python train.py --d_model=256 --n_head=12 --head_dim=32 --d_mlp=1024 --vocab_size=8192 --norm="layernorm" --positions="rope" --rope_base=10000.0 --qk_norm=false --bias="none" --tie_embeddings=true --lr_head=0.00615 --grad_clip=1.0 --schedule="wsd" --steps=10575
MLP neurons of a small language model. Each row is named by its layer, matrix (up: input weights) and neuron, and shows model dimensions 128-255. Each number is 50 + 15 x the weight over its row's rms, rounded and kept within 0 to 99.
After each neuron's rows, "fires on" lists the tokens most often at its 100 highest values on Wikipedia text that the model never trained on; "fires in" lists the words (lower case) most often at its 100 highest values on Wikipedia text that the model never trained on.

L8.up251:53 65 87 39 60 31 73 53 65 42 75 66 49 50 60 63 40 43 74 57 35 42 34 39 52 60 58 36 50 24 28 49 78 40 21 55 41 30 50 76 53 50 28 20 69 84 44 23 81 64 56 52 35 49 42 41 53 45 39 52 57 45 45 41 59 85 10 45 42 48 57 65 53 60 39 81 49 54 60 38 71 76 59 39 34 42 39 59 47 33 62 72 50 48 45 47 82 49 40 84 51 22 51 43 45 71 50 76 40 49 20 37 40 65 56 45 59 59 50 62 34 35 43 52 50 57 25 63
fires on: " October ", " in ", " January ", " March ", " May "
fires in: "october", "in", "january", "march", "may"

L2.up223:40 49 65 51 75 67 75 49 32 31 59 57 36 27 41 47 77 59 59 56 20 41 57 55 49 41 43 76 55 53 65 66 44 24 15 40 28 42 34 61 56 71 34 35 48 65 48 40 81 37 65 49 40 72 36 47 58 63 33 64 59 56 44 33 46 49 53 38 45 79 57 62 59 80 42 75 58 57 81 47 57 43 64 42 63 57 42 50 59 36 60 51 36 70 61 48 42 67 59 56 30 61 54 69 86 51 56 75 31 34 50 21 33 38 26 47 51 46 42 48 43 41 70 71 57 24 33 37
fires on: " made", " as", " As", " Ind", " played", " to"
fires in: "made", "as", "the", "played", "to"

L8.up380:45 31 63 50 65 41 52 55 41 55 45 44 51 59 50 62 75 35 32 28 46 43 80 25 21 59 60 61 57 23 33 56 72 56 39 41 22 77 26 34 43 46 41 48 64 51 43 13 53 24 44 23 58 49 36 66 55 88 51 39 47 50 32 50 47 41 49 72 45 66 44 88 67 57 67 59 65 74 37 55 59 87 37 71 41 55 44 47 52 62 38 39 53 70 41 76 45 73 38 50 52 62 75 53 60 55 48 55 43 28 39 60 38 72 53 44 61 36 40 19 70 82 42 60 26 79 30 59
fires on: " National", " national", " world", "ational", " Pro", "the"
fires in: "national", "nationality", "world", "nationalist", "synthesis", "league"

L3.up566:34 22 78 34 54 36 68 55 67 28 60 53 78 50 53 57 45 15 75 69 55 58 78 53 50 50 60 31 52 61 44 26 63 30 65 48 29 75 60 54 45 19 32 57 61 68 50 60 18 68 27 68 45 48 42 67 53 62 83 48 40 53 32 33 42 38 19 65 42 64 37 62 70 65 62 58 57 59 53 41 41 17 62 73 38 46 75 73 49 41 44 40 64 62 53 65 47 52 59 50 27 57 70 37 49 52 52 48 55 21 46 71 59 27 56 28 53 29 49 37 50 35 52 31 54 40 66 21
fires on: " that", "s that", "arn", "ul", "sp", "p"
fires in: "that", "alpine"

L2.up715:75 24 43 33 39 43 16 54 38 57 30 59 47 51 66 62 59 76 45 49 69 33 39 31 41 60 45 64 68 39 70 59 38 59 63 38 59 39 79 46 52 76 58 76 65 51 62 34 34 80 41 52 25 55 37 24 56 62 49 72 61 33 61 42 65 63 44 71 45 50 63 63 46 00 64 22 57 78 35 52 37 52 75 37 46 44 46 57 50 50 54 42 49 23 40 90 70 13 39 32 57 41 48 56 46 54 33 39 58 71 45 27 46 35 67 53 54 80 50 36 26 56 33 68 53 18 64 58
fires on: " them", " He", " They", " we", " group"
fires in: "he", "them", "they", "group"

L2.up708:52 43 29 69 44 52 62 44 36 45 70 61 57 34 46 27 48 83 33 47 31 59 27 71 71 46 10 30 60 59 43 31 37 54 61 45 35 46 77 74 39 48 45 63 42 51 40 52 43 69 53 20 43 57 47 34 57 56 68 56 62 53 54 42 56 77 53 58 27 92 27 52 65 56 43 69 55 66 61 36 69 38 64 52 70 75 56 68 73 26 41 60 46 49 55 50 61 42 25 59 55 11 43 33 48 33 64 55 75 46 83 56 41 24 69 65 29 57 62 42 35 38 36 39 51 46 63 34
fires on: " million", " votes", "ards", " billion", " divided", " income"
fires in: "million", "votes", "billion", "divided", "standards", "income"

L3.up657:53 27 47 31 36 68 42 22 39 25 65 60 53 46 54 36 40 42 53 42 79 63 46 64 65 36 55 64 14 41 60 25 44 28 67 46 71 48 34 65 36 70 46 59 29 43 58 47 53 72 43 74 52 40 50 72 56 63 24 43 49 15 40 33 50 13 29 59 49 38 33 72 50 42 67 50 44 15 49 58 81 33 37 23 63 17 19 48 43 53 44 55 31 61 38 33 45 51 53 73 46 46 61 58 39 49 45 45 56 46 50 53 60 58 52 42 39 64 53 70 43 66 91 66 56 63 59 31
fires on: " from", "her", "ir", "o", " lim", " or"
fires in: "from", "sherwin", "or", "since", "to", "sir"

L2.up117:64 39 33 39 40 51 56 43 72 64 53 63 60 48 50 58 48 47 53 54 63 50 34 36 50 51 22 55 68 38 48 65 96 35 72 44 29 30 50 40 39 57 63 14 52 41 21 67 65 69 69 68 37 53 60 46 57 45 60 67 47 44 34 32 66 49 45 57 42 61 86 50 58 54 54 60 22 44 91 58 48 55 51 51 53 50 47 29 41 63 36 48 52 66 16 57 48 74 29 64 47 59 67 66 63 46 35 56 50 44 60 48 70 58 51 84 38 58 61 52 12 52 58 52 53 46 39 57
fires on: " of ", " it", "It", " is ", " early ", " of the "
fires in: "of", "it", "the", "is", "november"

L2.up857:17 64 39 71 77 38 63 73 27 38 49 41 47 55 22 59 56 74 43 45 40 60 34 49 59 52 50 76 38 51 56 35 52 49 51 39 49 49 54 61 50 68 41 67 50 31 72 37 48 86 72 28 21 64 45 21 58 65 67 57 37 28 45 60 60 68 36 68 38 48 21 65 53 48 33 67 48 56 46 32 48 60 70 45 39 68 42 43 47 88 34 33 68 64 52 70 72 58 84 53 58 46 62 67 48 52 44 26 51 33 57 54 31 33 37 49 39 42 43 52 31 40 39 38 38 46 67 54
fires on: " to be", " remained", ", as", " not be", " becom", " become"
fires in: "be", "remained", "as", "become", "becoming", "take"

L6.up91:70 49 63 63 37 57 37 43 51 46 69 54 58 30 43 39 64 43 43 45 41 37 66 42 73 38 65 56 59 70 48 23 56 71 26 56 29 26 57 34 52 38 59 66 45 29 51 26 56 71 53 40 67 47 55 42 90 48 38 48 21 49 56 54 61 50 69 46 30 62 37 42 44 56 56 80 37 50 67 33 47 35 60 29 45 67 86 68 47 49 55 41 47 33 41 57 50 40 43 62 76 35 49 49 56 37 42 59 57 83 55 34 54 58 57 39 58 61 72 62 19 49 21 65 47 59 38 28
fires on: " to ", " October ", " March ", " February ", " January ", " September "
fires in: "to", "october", "march", "february", "january", "september"